config.toml
num_attention_heads = 4
head_dim = 32
vocab_size = 8192
norm = "layernorm"
init_std_qkv = 0.0512
optimizer = "adamw"
weight_decay = 0.065
schedule = "wsd"
decay_shape = "linear"
final_lr_fraction = 0.0
max_steps = 8661
dataset = "wikipedia_en"
MLP neurons of a small language model. Each row is named by its layer, matrix (up: input weights; down: output weights) and neuron, and shows model dimensions 0-159. Each number is 500 + 50 x the weight over its row's rms, rounded and kept within 0 to 999. Numbers have three digits each.
After each neuron's rows, "fires before" lists the tokens most often just after its 100 highest values on Wikipedia text that the model never trained on.

L4.up517:488422459584487461529449516504496484561511525387553478577539539526525488478464478449525509444490387502505538502509460584490445517423437507520516478448528570462491562493524505439482524521433401570537454500498528514542550453482450424480551585384526436495562517546458491509509398411601452511472579531498526476397516468532486578549485521442512509428419445582491466509542473592456445551533483539555407388562500577530488524569507452594524541578537459443483618484528487490456486428563565
L4.down517:436499554497504474477462445578437526519488592529523503489382527495456467497494515527508582538411492495495516432486423480525521492521506505469491504416470487474536481651483539490484581529506519515527417482429504574361490501488439473616508536459506520436449568520616570479499562520543480503470482543464437436557499539515506563567449566652541507515515442440506539419480506507474502536606459446485513536512512558446471397440471452467382446492463564414558509517473567597526580471456504
fires before: " |", ".", ":", " residents", " ("

L4.up91:522506546430528438546547511451475628578552468485503491518517460573544456574502446470528480503508621515534542542477489459529496530483511536492543498511511510481428442505430480554484528511473499525465437498533540531523415444378423549557543558421529456480448448448510524413519514421512469494579381481535559503523508508490519451530466557602577464443379474496391518475477403482570497617417528543505425535487431516529508507554494436476549595559492579457545507488528481479446540357490575
L4.down91:526468469371468496721540524469516525452497554554585528486509479530503454485489521480473511511456521588538496503486484483483401524529508497471494496505488545405466404509432545498523491460425519543471553476507491577503411474436412487511568524496524505492466517522519466447535460468539463550530479561486627475475574472431508450526451435441530454423447510608470531440436482510555415608566530489598410553501487578421462520511460467450608512560569488481524450567576497529480529474522559
fires before: " |", " (", ")", ",", " –", " the"

L2.up478:619488434513485524530534524548570587467514523540496516449560545438525528503566464468478495557498464574427510550520470527502464564498456496524544539467515526547518489477503506505484503499512483536449492505512492519533468531464427574514488489544626480574516577446459444461509427475527429508537354408433556499531521391477439454521412527555501403479466459522554569567434519511449513544491552587521455405514575636470453487424429496566512477535411389496538458519579457455591465465614513
L2.down478:569519473479548572410509420508469542478440518548491474449481517494470513465543490483482508548501486503538511465421487454490531501461508602441598400472426581470552500462506426506501468506500546513469472632490476482516532503457548552472521501520615484519501475555508479467444597557550471330539470530479513536407498402517495520536453453491410517532448520505540546553372499511447552605493523521461445485516550539621501531496475516518325519620478464552472435446503502543539522411507472
fires before: "-", "|"

L4.up224:452436558436554491549491509478615411459482532568500548596523528477504525455438458481542484476517394515508413479565545446559463512529507538512478503604489554482508542581457463372502424546485458476443499528494482603546486495505511517533582545530475530524447514531516523508526483496501559442500498454414578537471555512428452483537542608559521517530457425460480645391467470415440481624511427521550512466395517477457492486437536471505533433456392589401465544482483512495522517524508455
L4.down224:585592455493476457434522625485577531442467476541540518371496449501437421545509483494499539553540498504494554574506597531512460510469542516440481504520536514464515530431497469533532422432562483392581536449476539435492484563482481498472479463448514497510536446458550559549408480503595428480507433495572565491501430485481544490590476454519434430412446513435533447481468526437609482483525487521450490568515502476512490451450631435473529590592593500600518488540541535428588461495473454
fires before: " |", "s", "\n", " life", " =", "="

L4.up163:474487560480511515560482396511584491560444446465545426582538541532481504520475464473497495504558468495568481515528470537406482432516402502478464493509331580482494542524483516481453537572435485569467579548528571481494473448470396621555584537534489452491602540535562502520480490536529541451634440516459561513415537498469471468542452419481505490447483542515532516528406571498482539575494482550496462492501493618435509473521506413497501515515445453421560549517553510435509551448612417
L4.down163:483498482460518606470336560581487552533548571604484477481392573526432508515457447446564518551454490556517474476518423519541487578492453506419533480407583446504545393583573494496567475521533550494483595538460531487552533475496559455506501510506467441547485438517476501517467509465530596426491509490476522511538606545426495530548460444414543451500588476503518471503413462494424473519540472485461499494516515447424406485480387489450548543425469581506506562511587415508579466470495514
fires before: "-", ".", " |", "′", " ("

L4.up206:496490499504527519545488576537480470558496531511587436487515447496471470463510416519537431544564485503533454519513497434470517498501506523498365472473397535521514529500464494480457493490441525572430526516476534510522496518474426479536571589550453517457571542470382523398513365498589572545496558366539427513442533506560516535541543454546454583529381502436496494632494489520514453534447479461541496440451433572522550456508482466410549452488556390388501487438487518566553478580540450
L4.down206:475469556452414510517510525497567551500519510603514495614550463513526516433490478556480460472495529564469578453518473546472393519456494478469444534610545544550433481442439514454547458504482523414476472509495456594519473488552373545533547509523565360549552517448427503461460388446486503523532532428531490563503559579645503448490540548478528469488461572448576454588564533504508432468465455581533427466520506525461535432524487442494519520514526373402592498541457510499495456483506502
fires before: " |", "=", " /", " =", ":", "\n"

L4.up254:483476454505513410565480541398505479539541594461655415510478557504525460511516406487522484440530446480485517525478433429445460512552528555500487525524443506497483436575427510525404512472450496382456521480411477531526530576548419564507459566524533544518497456395540513504556517476563393510493551536531574501501515446468385523574495506506566489464474463516472599437546525524491463550509571464539483450572576581483437637564544452522505534581418450500497451515434505438505509443534492
L4.down254:615531475488510446669538498485580542536519563479554509531552430476473528586552462574490479537512533526528525463530489445450470431491506545519541424472454532478525469533466504507471521505486529492473497420486467449554580432513391517520534557482531484549468465483531500456583555465520491553576499511411541554588579486398452534491392519505531505415533375422443516375535471547521504596465516530542455445405546548525415571423480422439508454538508486412527530472529457547443497540554496
fires before: " 0", "\n", " |", " Goals", " 1", "."

L2.up464:614412446527505547525481534545571471575497568388519475470547343475521478481497464480528501519491502539540492430621515473413397441497469518447507565604425436480523435501542533470504520527512497552456476559536478591556610580489480557544531490518483492541507566470503493491514457488547455425581441524389527547542516397474526326573484493537541459494436452516463462510515440529536492514559534576509457548486492558453515536468454454507499449517489433421529541471484446519503568434456505
L2.down464:623421519499543549376496485502517476483474609422469554450540447457513450523459501491540502535505445534471452517579488502492432505513469424535535490587469448487553521483630453435513457496512523529477518635503482543506516510527564507574545471533483464532496570507507471437493490468520495373542495524418439534446488461463532410544513494528449512514450460544498409566466506542513511571538523547479490600496589547466554491471406527492268483499478448413549585456497496522541519462498486
fires before: "="

L4.up478:502491400497494543616531522463449617494524495542574503411486448505567489521488438510490501483514630522463508518572398483411451458511482481460532501456483516517433522547431534549391466531432464524420553423396506544578418500462461512471511598486551467403453541457348521414591506474541529537565485475436571540553459533523476483531535515472561487483498482520508601491440497463531442575428437547544501449500468479499432582537508474524554499567429547489468511537555515549444490488562550
L4.down478:523474415445488534713432459556484528452525546517596503476517446526556485503566506532535536519522531507532532521580396391425466482524492506466535433482462502494515463417420461526472456492495463550377558431437465589536497459470365504461517616536492551476462497483377566461523470508574487576573526498506517557534515485494481505536465530424516496450545551486503540443525447499461422570494526504597456545513492540532460551543452418531609516538497484468468533538565431512468473532538496
fires before: " |", "=", ";", "\n", "."

L2.up588:497422492512403497507508573455557539546499565417525510458544414447543488514552500516504470540477528549553569456592528474513449507481487565456544515450472557452467502568474542500518543497464502462496528619468444585552575462540468546557514511490533497564474501425430521547536461440561465356560494550357503459536482533457528437550477553476519532358398476442524540469573458508529488607593503547549493570449462516475458641486423436498536448581456499494473466446476484552523466441507521
L2.down588:427489480474448426823482513453508433422535481481563491547470484533506508482499490509433523395447588514538504507526556523432476502545500532502513481487495506513491476541314457536419556542445505506492491448492489437529541537518310535525475578456512511547423458505512471536495473498452461586542517480516570510507513513538530555482477532478502514453478501539516491564456464488562504552497506458534418478515506478513450510553535491477616509507554495498547504517473514493556468507470512
fires before: "="

L4.up628:515552480595474447540567569502428403529475494490508542502456521491444440583523489624461508581457436479521511454556464526481494514585487493524518496419501584525471527445460554498418534551501477563415547491570649515571451526454478515494552509397546452601556594518503523511488450500524469457654465533421481534461503447407583418491472521522477497462434430443485530470522555474474452538515518468603466438568450511439427526560448452502493536476513479460622487465528513475456449469533525
L4.down628:426539467455504538518536407464503524522482554502514427548578544396516406618454466480528550523552434489558498542579460537438476506462489500413604445501475540489543466566508429514443468576440534549353465581524549472534460448469457500529476467541490445501557569541440587508411474524533513461529519474544424449551548523559547444539443624510436494531444534496496561507394541574509447537520449491456537473486487506480530553571544517479537484441394551396584485547468530418521460503512527
fires before: ")", "–", ","

L4.up404:566483517500473466547531478518390491555503463512481489520512538498543452584482468464480462432494566581486460500459507552435571436626388501509493514503538579448420564456445478559517475469553509424524517494557559586485562469409494516590498532453533473541512543493456489445557525520556420489579402614473560489366526468491658345453550538534451552473536484517438540467595457445544454517448502492544530552461461481491511575503452503451482523527514493453511452502419494496447466465486437
L4.down404:459563427457478539496499460550540472476476542465610620525560460509542483561558549578524489523531506443475438511430485490488457551452543499507478512491467442513399558461498496584540475494436480458500515470611428399538479522492552524473539453534476389486448462438482466456309584534569558410548538346525430550478517553478420529511522527471556483463470561561507469534489540610478473503417434512469537556480476491568462509524499463457453523531536533542519550449560474560562493436513550
fires before: ",", ".", ")", " to"

L4.up453:534525439514515493542522599444508498509532496425558527461476456486520470453453498612497477411438532489461483520482545485448474486501380529471452502487498532506457459533412543518405532500551550558515414482442481525596518371410445455493607538456496487504498486424450510369575560479576505502497438483528502535593561543467511437528540510576586525483523429521421472503605391527520458522449565596559439548609567499472485543418536429461497513530479478547523492455590489565502492497495446
L4.down453:504526532515454431638557498504537604480544612534488426526431520516482428434530418537523455469525485525483548503459574566491584488521430426524446498428473481485442472515425467494503486560551584533501426461529477559566457549476420454440452428569458482491499558531434443483419466568485562597460510472581460553523525528571408492501516509509597455458446509537427515476542455525504538578432597538518457551523488536487413534562451433434641501464558452492560457434493531497481489470457509
fires before: ",", " |", "."

L4.up281:436412488552468525523501504512540445465471496534511472531469547397506562526527435488512367548395450525583528466553465505490533485558488559435462473493470554439454513510467492428516504525450478462480504579523564601534472509431501417627544567400590525564508587442541483481616517518557554422594454616426481538472471495412518523501451565476480544550494524453523487388494459455468371506514454425534559431437500508484500552521484501475495426515488542410522493481435502576466508487477471
L4.down281:521519552501602487471444503511517591422551507503478538481487452512411498488517494514552467451426541490550465575365452443526497501451435538533478516424445587493426463412507539537506461444620532560483523535465531425456572497419473437459503600418571482534470454492453491556442487427571550452549433493527464593528509443501545489556523537444494428605521527530528446499534446619529469492513571593508464491426521563549510517555485589481517491447434501581505567501542510497540432431396501
fires before: "=", " =", "\n", "."

L4.up322:510589409469512496527437481534583511462486545444526375486555517451505468508422524491559497535454471472504519540514509553541419584539462561418406495504449557507423527396426592374445553561587487526486469525499509526507444572479432477516546548545475536542581491494522520518505522432539482540514521529560445476440677480464548516475482487510579531441497356491491465525440536559451555530510580552507483450608515467478480498514495427487536516485431430465556467432521480434433523559507560
L4.down322:578458537454452473488502527436544499465535519548488531487471444523521542446436455494388477514453484487494516572540547510526557508407458528542497478501469601538485551463447361403442486508563600542614492563492467505479406583501560497494537476422509531539486566449521414474532507412489480531498524450474489500521573490547514569517532511566433545521532569563443430449435529443483500603471488526425511487598508492496507423506382546547522517434424408530554573484453480522516374565573555
fires before: "-", " |", "."

L4.up144:471476452505494548564517424537538587525500576507517453540604541428526414522454541513526512492527521465467494510518385542443450522492491571460555459440450447438512527493515486458454522554534536458407446572554484556501476522508429510480447564467444441567523592354483499427536495512520369427646496392527474444517462426518484520495429435586507412492463445467575499505571505492482486476529586518542440515516485586593426516477544503450494522476512416497546495560569566524426505513525543
L4.down144:456399503514481396576509670552460382423471527548409591462465545460526456454564517441440540498530456554515506477583494479421438478464557517495509492401523544541450460448543554547521445512532466539436482447495475395523541515503489457536426406488527499488462471474419545464418517507546533506508449464499449460488532534540519527570461524560537567467538487497456424616469563515591533486470566545565480563481468484520557445491440515466560571551448517468489603506529483548428603505537546
fires before: ":", "–", " |"

L4.up147:549426502523599562588493468517508512543534577476500515498430490465513465488397497458549520525550495591515440569539453536556551477507434553503500530455393584546501420451414593514522475504502500446565495623451598524522546543449482394504560560487494501566534455438489481477525527478525472431552483455402456515510523506450504445422503579498522453477495508424486498476412467510509526468502533534561481456534386525542408502376447379499552481458558455426596528429517413475508467544496539
L4.down147:510503515512502562679506522525476606380526559462464548430546574498435474525411479426554467476527471552466460511479482491390544561588447484560443485450524473506453441563435481483531490489352482459477498548543453513450557520570471513406478565500522464525506495479512417500515455569470536508495543558478532527517537510484474517444442526487542374451534506521571579461512510481418517512478434488614467515553450580505421486412548465510603420593440503509553486517534562507556516474534503
fires before: "|", "="

L4.up297:522505493538587579545600485520543507561495548499599507560466557475462473430442397510505413521528467512539480458552432457578430538507436473508524545468471441477563511487511448504517576555502474539438561599600563492508410470402469468448596568528513501569504636460479511431547466547515386479518531495515497569543503434490498476392488529533542495447444492434510583541553478588482406532502514497525500472518465492478416514502503450528541513465392369416441454455463490483470548505522446
L4.down297:485541484452472602649547441607444529537557490502548630498513473481484487489417536490659506526563513463410514501545468442594480542521452516469552489552502579535420473444408354495444535501482457496515554485536490543512578549492378511526468565514507503466531549465484551422615505452538478525527497488504451520444566549467531493476510511470504539493476480528490518506477476473471495488415417552524492526561465443550511585441501542470495504429515413405499441445531453568443403480483460
fires before: ":", " |", "s"

L4.up100:543440472538477460516441544451524464511474504485565562482540557587468520513511512633480434494500440536478489521584434534569501579532531534517427408497542543478474470492479499552596560534512512551413524489535541585556464528470466465570558493484566472497424551455461476470526454509577449482576484576448437522543423528418565374475383475526587505478358433495339523562591442542481451512463471472543489481507527516482499608462508454519493521567511540466504464456536515573539430498495486
L4.down100:467454451463525443517486473573442454523462521484489499508613513469513544592452570536471536507636494500450510511541519572465450454457450547477584467532454502633459464481494489502479428512429444433491422603601534546542541478425576495461475531601467514487464514427500474477464504600512474482451431525509434537409600533457479494480423512554494516496479587470517513478489504425549455458495617432431498588532390470487502482619492508486573498459461577455472578518390515469536521512515484
fires before: ")", "–", ","

L4.up180:492475400547443430578476507591554503494565513482563501471541562457549487511492500564576482465515458545381470446495476601436426529534399502526458563481420499487591403495532417490459587498491509470436474467564554447514644464559418407477555561482487478580548524541543461497579452467462580512496438441592469481556497505496435490500513552511540441501463548524567516566531504542473455456532485574529444471470502548445482559521498466448539523437510371492498451430558528557498508468603479
L4.down180:471581392577525546524522546493534512563521570477468543467479482463425433477455503512562464462527505557476510419499463555441471487533602453526529590541539497472605483502505484421456524578455533491559540446561445482503508425509505563423527521479501501466453439564484514535526481489510491547467483496501524501560355472538396501519566501417512644522490439556576545428547394575474496576398410547477493518454510499452423498431515416514511490577418577509525538509454503538516434585411489
fires before: " |", ".", ":"

L4.up94:575446482499517517547602560514480476506492534393524584563553505478458513509477505471464532532601467557471527488549485522462439481482455488511530496519444475435570532535463466471497493575507457455490546592554528512500499518413470520552568523486532438626596584547558476433556404468598429467538512484467443520512519448486531483499520445538458406470451500540522491448442519601433542571628483592502434450432476574482448536461488483452474484548486357406570530475588469506499567406482490
L4.down94:545510554458512553296514555502501509512414481509356549417512546438537552561546514504494589520451497467449587490459478470502498572467564503437537494510490425505497524506606540521512477430535517509479552621511418566461497524584627480561435397603554504474510458506526531475455537520543608470473519501521465491496475484447473520550483468451447539512509453481491554482510515527526529479455425488438442550434586503464493496507468552482299502456548476504450499466518515505545495514490503
fires before: "|", "=", "-"

L4.up486:519439512508517402574598496455419491496455491538471583402570550518494490578463480564513497465477519545497486562427466502572502530550479554466516452470582487543436461471453524613552543547535456514503548544530506511536540442437468534552440526501581502613499452496594427478547475498530472461593526615397570496517500508479582343480433513470604533461449474528392528420617442495552499505458524483553502496497439549552533530460533449408507559531553485460508450507515465494547460448502498
L4.down486:526581499500581526528445445498553510525419558504561583546520500529487488473592448439494528510570606485427514460539532569443445457508470504551526429547544493476465526530473485534528364605506551401502413511498429467512490563410570458361485556506524530455430515494535463434424582554465523465544469522476479594576498535468583439498479470572418474501527556524515575364494512533537438457479525484518497486480469443497488556515532481445477502460419519527470536614471582405510443501463473
fires before: ",", ".", ")", "–", " and", " to"

L4.up621:556382471456515494550451583558517548445602534401535454527493376484471530552504457537577482566532478495547568481505502509451517575558451511477524556489377552460501408426442573504499559461450434447504502483523472500552531550488492471540524524548505531556468554534490465459566474434548510360524528508467489464439596438457485512522478546497449495468416480532481578440487421511483437554519481517521508499462584557497435633533562403491517399531527437461555602500517444545462505475430446
L4.down621:576466506449493452776498445542510539457556603434520514473501374443457460509483463509533518504463498486551528520512522476461459511486534530447461496470481484415516491504404457490536553539431478474505524542430474561592529490479383582573559598525536561519476531519506481500552485506561511501502487495445510503440583488457459498539482586619555455531526466511477505400510433483504434557511429471598517507480487582482459535490501443431582411518505505521534524493453471582461497496490510
fires before: "="

L4.up492:514518465390385504563461542510490513430614547424494556418472435456462474504425535515564450602461503547517496608433521516480447516578499560506510454531477471521503462493415546537496483416494448507501491465502418539480483629467425502501461515561420527544473480546568550460495501484553472462477465451509493469406708436497493563469532485548575467448350494463515540492550513487487476522529555519473479495538595505524429551484554476442540493489512471472583494515480489556500528490608542
L4.down492:549475484500494431772476535488533532568566570561480586505500434481463450598368549525508499503481528589484567516497524478552423508512474530520525485483509536506534523476442507517552482478434485493549553559522486525510466577541307469493495549483492477450491563501552486485566481508546481495475532474549486496421559533447481477520552492541482472483416516533498547418478478457519482587496486518400432447503469496487451521436541487470641506516479453484489414505473498477386522465492503
fires before: "\n", " 0", " a", " Goals", " 3", " 1"

L4.up431:444425458544473423496543472470556564521484470467555473499549510497621478474439524645482532433477582481403445482475567595471455480539483479496537437514423519483547391404464608460489506558481584505448435533474524509554504473457451570458529586492435501546547545449547538424543518545536481467569569485458473470449458538523508539522511424542608460441498513531421491513552422551606518453588472579566477447471528576461509563474451398484481517468492471490503583456555524510529497449558465
L4.down431:511560534421490414535516526500464551491421512442621427537430479489500563487493502517521452449453477571526506442489493455533491592502538526536457556446447543552523559489521531492571500526501468485503448496485519488492439485569473589552484532543550609454500504545523543473433518470552413538467576578554513453487502476506487506555500524397535608574447533519548464416586436579326515455506435456454446528477465547529459464542503395439452440472622499434522435463567457593557487501438525
fires before: " |", "–", ":"

L2.up354:590432496558430512510472545621556543576476559424484498456539426459581508454505465480549512597455464527489445504657478467499458520489518490428532580541481483518504464459519550519581488519486513460455424575512438569559546541511516487571463465560472502607489535444529535434557403582530495362595415518464466528529513454435500412534468500510492501461404444484509484546517426548467511537582541560498483547550530506451464506482376458531504473563455450476545496390519513540536526437485469
L2.down354:603450508496518508283432458464504465524479623438484534493579427477495436534471534517504486595512494524508431501569477487510489516539483441503548513573467512506471515489617498500562447487519496480489507620487447533506519524536621500533504472543503450532564514515454536442549473469515521385529490539449447498456453504458531430551494484490447523495480432520500460556502489498486451543538534495430489575502585494429547481499447485476243449487495485473535557493496519525537558501559437
fires before: "="

L4.up465:514491436511495488570387409523516540531464425530558479517557560534458505499437505420557626404492559423465519456589472521467478518539429504588463504415531530506466485484479509504467557546486558486452491488509605489577461414495467396509507555521522473546547551503491512432467429425528464480542504540432488557569624427501497448471518562560509474510498509457531510492569518454558498464533479576533490471487404613546500537399526408525488455504382484386527538508564447461495504523590572
L4.down465:479501528572442527607580419505435576402487425520598528554428493425468525496440533428398486469538574430571604582464565548500518522449454571537455487409524564538480507532444463485506504514434580441475512511465512407453554463528477475507436464523547499498548508460488507484466512534432475487483526538468437478568552630548538508526415515528525396457538495456478531525459523515439487475469500546519474560489439567557465507466517513409610561457530527403514599531514438538461464593462541
fires before: " |", " (", "–", ":"

L4.up610:451536465493426535539550585536519441473527539536518441485566548435512464513464469505505490552484575461484548499494361512530441503404576504388440463406474532474448497499473576531465501566554494455445568458534454589531478546474489491569507502499586531466589428435379532437563473469501477494553486412562542538443522509509464542557503524534415537484463393539604556495532505463496388542417576573517458468439580551502473508492471446488467397432504411486549453523510506546589515457519488
L4.down610:460560582497521499451576527442502565389473519447503495421454473534529513522429510502482524366455515476516483534435559471574460463434467426558438455467471534528487518478525517421511433575486447450484436526365577497554602513519556494490448480530519488480529438534550475508551489525503505509641590545448496555556507537451514467530451465497324442491469477518489594510548458535438497480409477531519508531594425571513521529533568584501491431488580500486518476573518592504518460591483526
fires before: " |", "'", " /", "–", "."

L4.up379:525494536524495514524453511541459469522469617452539432473502456488412497439477492489560537557555458615603520564457526504438414492481504485484461566528484485511452430459398580502477498516390514593520429576503496521516544451408511561446537548477447575505493404540465508520511593376490458519527571538504421478463577444415498551448513549505593494455434527404513439494506485555461466586585562473538429498537485544524436563508549457490518520518587495453513638454451513492470564491506467
L4.down379:463428489525486541515456487500496548463504500493480471567632468462448550502563424460462534479568497401578590510500464567565562482563451493495452546528553544401491475471544449484516462529484486438485548510420442493501538506555382405566481471569550413476501497541458497487495532494483594535536537402427495427479569545574425544497424410505539502478505514496496537507507502501519458491500493496460445479426570521478462490493516522536328521561553542520607576467558568542425405611439478
fires before: "=", " \\"

L4.up544:510468529601474528503461554514487516565459580512502598472497440462493536510513476519567570553483508592587449517525551486525449559512381546545565481537423468523589446510491524441470529462474466467515550571470450532532514472436506510525560465456451531491544520508482472444504554397515479356514494521500446493468534490425457390470503502530478427479420477414364517440523479446532493531501525510521456640490591603582448525474534438555465473467452478556501508444502628578595499438486478
L4.down544:473504450546482573223545549548525515524481523378514481441456496531512490471516551439551486489558493514549439499517550531570490459502417488546522522538498542520497500500572503491498525437529472423494532590441470501518454502515602472549588554470472601497578485513515520484493461484554479353533506511497499375494549478479486451495466377517488508444450496510437510535489538514529533546548469522514429518458606549481497529472503468524337494449455431476508533488455523515493535456564489
fires before: "="

L2.up494:556487488526472531587419513472520556568500494504521440514582480490576398620531439468501474562499511529504508511507440503408437505521393539476462477494464517487437518496460448528509561436479568548505440621583576541543502536536410512485666498494560481492577557455449482414519448481527380522509504491439626500499493484454522463548434440535460451519519497496477525458464506517557463510498618481598496575502497588503480537472540410472531543526455474450506531447489535478375573470502568
L2.down494:579516463496483505777502502478527509485537520510590485471515483514502470537514466532520519491499498546458478483519453455465485563469425474419495464516568516530489485501370483466519550509545531513443441545531547529490491533445303495538610562491515495439451486493487545464546451467551485482561450537459504490497484480445509461463446499487552389513514425509439534531530497520494522489513536535595490547513539470486395578486471441541650505500517467439577515403518486452494561501547557
fires before: " |", ")", " (", ",", "–", "\n"

L4.up173:501465537481524602471531547530468544578429600454476540483506445444529495478520455468642562557523458572488489462482603447476437590480448486520524455465363515478504435512511573410505525489473552465554510562510467527564550516408487499529551465486512494510568509494499499471549502474570480405529491541433418467499591509416453419490533546506490442489366487406498541467481580442481445549543523564543463581447544565477464572456464438535501509575402440506483593437527494564546528466448515
L4.down173:516512503538527614210483505577500521545420569418458528465488450479552482453506511494548520570506479539557487488510523540515468581470431520514530441468467502513472488478550535502567567465471521483552525633524494587528521505440633465524560494471487488513535568467480563468564488440513457404523471550459443476484553497486452375522524438524569497470456480483483520506490484476489495517564444489504497522438578525531486523449488509433368455461408461480485560475470510543515524476459556
fires before: "="

L4.up187:428464410493476510605517505488476524505533463490563499469508506415488467468504512507445409491533641436527497498536474412495550470484456594454557499468445508413526436538540481442426493531537532515484506487375451570579604532566501507477459467450557428527415532435484444491503441487469544493472443484441517594547571510494489450529422462533527416563525431448581526416483450586439446530467573567491520533589436562535412527464463468503572546475482469512592512457524530571433440564526561
L4.down187:450474525453609495558498501447467569435444504578572464599532581539490493418467505494586507553498550491534563580494483517386547457454562481558434498413600472514479483539503541512540444500467461495518462538586546512467529488517502542510601447418512473491441458445479447464530548491485439486510531515525455489544444433446435517504470590571493606459432508530472476459473495461424505487523514507523549509531499478606590471482489447495507372488599565385432439540560382568496548492505414
fires before: "|", "ed"

L4.up483:479508519493468531544482497542480467457525573482533455473487530443483544532564428530522413546526492503572486429582506373455481459549549532586578482498446491460436467533471404489481524475479406500446508516451509509488548422530518585537523551465470500485499500438433432529561502534577498395511414462489487552547401597452532405546434514481462466513526503396476612446527525484566500519464438513541604472430501503471589474528570519420502435457574503462508547542571355573429487513576549
L4.down483:458550497455489473540450533455528574501493472520519454497527457427393535498521563467486526549540500493485486582432626575431498495475521531387472565491501573562529520339483607452471476526510507555491474510600552470441471549488500494422489470488495434468513553433652494366507452450558465450562490519457539441532623449424544436496514504557562528489456512505433488578520494508469565426524520515530456475570542474468480505485414485506492572495443529552457515589504511572534520404445515
fires before: "=", "\n", " of", "\n\n"

L4.up197:562547521511537457536453543461513521476506566356540481459491425421410410528510442472503499481479456551499623552474629524493506512470469520406552552495463486483467508525444542497504523453383465544515437624451544567513530458485497536534532511436500509529460509427490489554559546482527477448569451484498510475560457463497565476497474535426538429439530418333537563429478512575461482570498436503535498521579439539556532616531462496594522508515479524452542450501574470408475525546438465
L4.down197:442476505505444478517535607474516450329504430477450473547579444472478432513557489525536478573524394514509554561517518451520486571538529446579531519457464495478534491524471622570522534513458456592473635521496517421377491537508347441496496540534499502523529360531566515526445515509478539484471516507485439456471570512505464488492480473534489493566530517439428427469466463557486620572511508419466412521484571526480475450454525544497478503488515529469508529439491568487584500522569579
fires before: "=", "°"

L4.up120:499479470549510431546467523476455589565536545484574480530493559507468391439504449470570483462504454540488433467540414516535573537596478490463513459452523464417581447553409506441467503501487579535387456548495535443501556419410453473533449579528569474585545442408615552480527496557502526524475516480492504482531548428451462435545462500496522440409559483500564472453512504477373492498479513522544511449401587505539427507558531466517521397513498480505608427496541510424508543601542505
L4.down120:529542502518536537480505563384496478570516428539454599385519500471526467521496597499483478630422543490517526531446518537457404512414506459457491577522522477570497574517516541535383455476521525522522575469522418503460480458455559407484486575472529425454448500535509495516521523429501507458433525530512496558423469529535462468538540440507500605415464501573452482512643498426505502494488563445455575613566557472494425430545517554503529519533495471544483382499523497442480430506444588
fires before: "-", "\n", " |", ":", " from"

L2.up173:498447485552525586490502553504514532576451630412474479455545419447497547540500443495549495496515472608537532511501493447543440530481414535412490550504521466471517421509512543521515459519455527481437524634463441560530536512518498444517478488488518513478540551530433453518523507417570490378527435587411429433514608426474492437432438513487537454453395451433497547459550518527504555511577545600536468604460570579438519595403472472482514485578515449492461547533543503483510520438545497
L2.down173:463525533524530521369507507561496444582393537384494520497512466469506473481554520442558533572537494459471556499538486501543476459456440532437544470459526512495492507531630601563596447472507505428488507553455500548531503508503673458531569480484483499470529543528479446559462511509528512359501437591406431514470563440512502418464460533525520540430501471477431521454496606545424495522497482514501527540533523540582464483483425448541370506563405491499560539497545444524493442435445471
fires before: "="

L4.up491:471491515562496420517522526474552486526464552443531486410505467447544510481473496526514461646385580462581496566498502499498549572546449498430572506570494531475408380481425449474485589387410524568531575526455494598493536480448524499509443497449572455549548581478397470469509533465532555495577465532457558538572404549416603391472470507450503442543484457504525483549461562454507488496463453456533426529463495500451432572440476521486491585507541528525506445487553560506565521524519515
L4.down491:524510453469512518466531482564470502464523524558485495534522430576552462550503446491494504522484474448427454530452437450482545477507545521501469543476413635566456570468484490525614498520613471571466435509622555440480569431519481468506505561486516469447463417405435588484517464521563559509434444461486514500395524507523531565533541528570552581436557484419459460489592457507521529501511586610429506549512569429524528433470479486447382447486482401464549473470467500565503512439543404
fires before: "=", "\n", "°", "\n\n"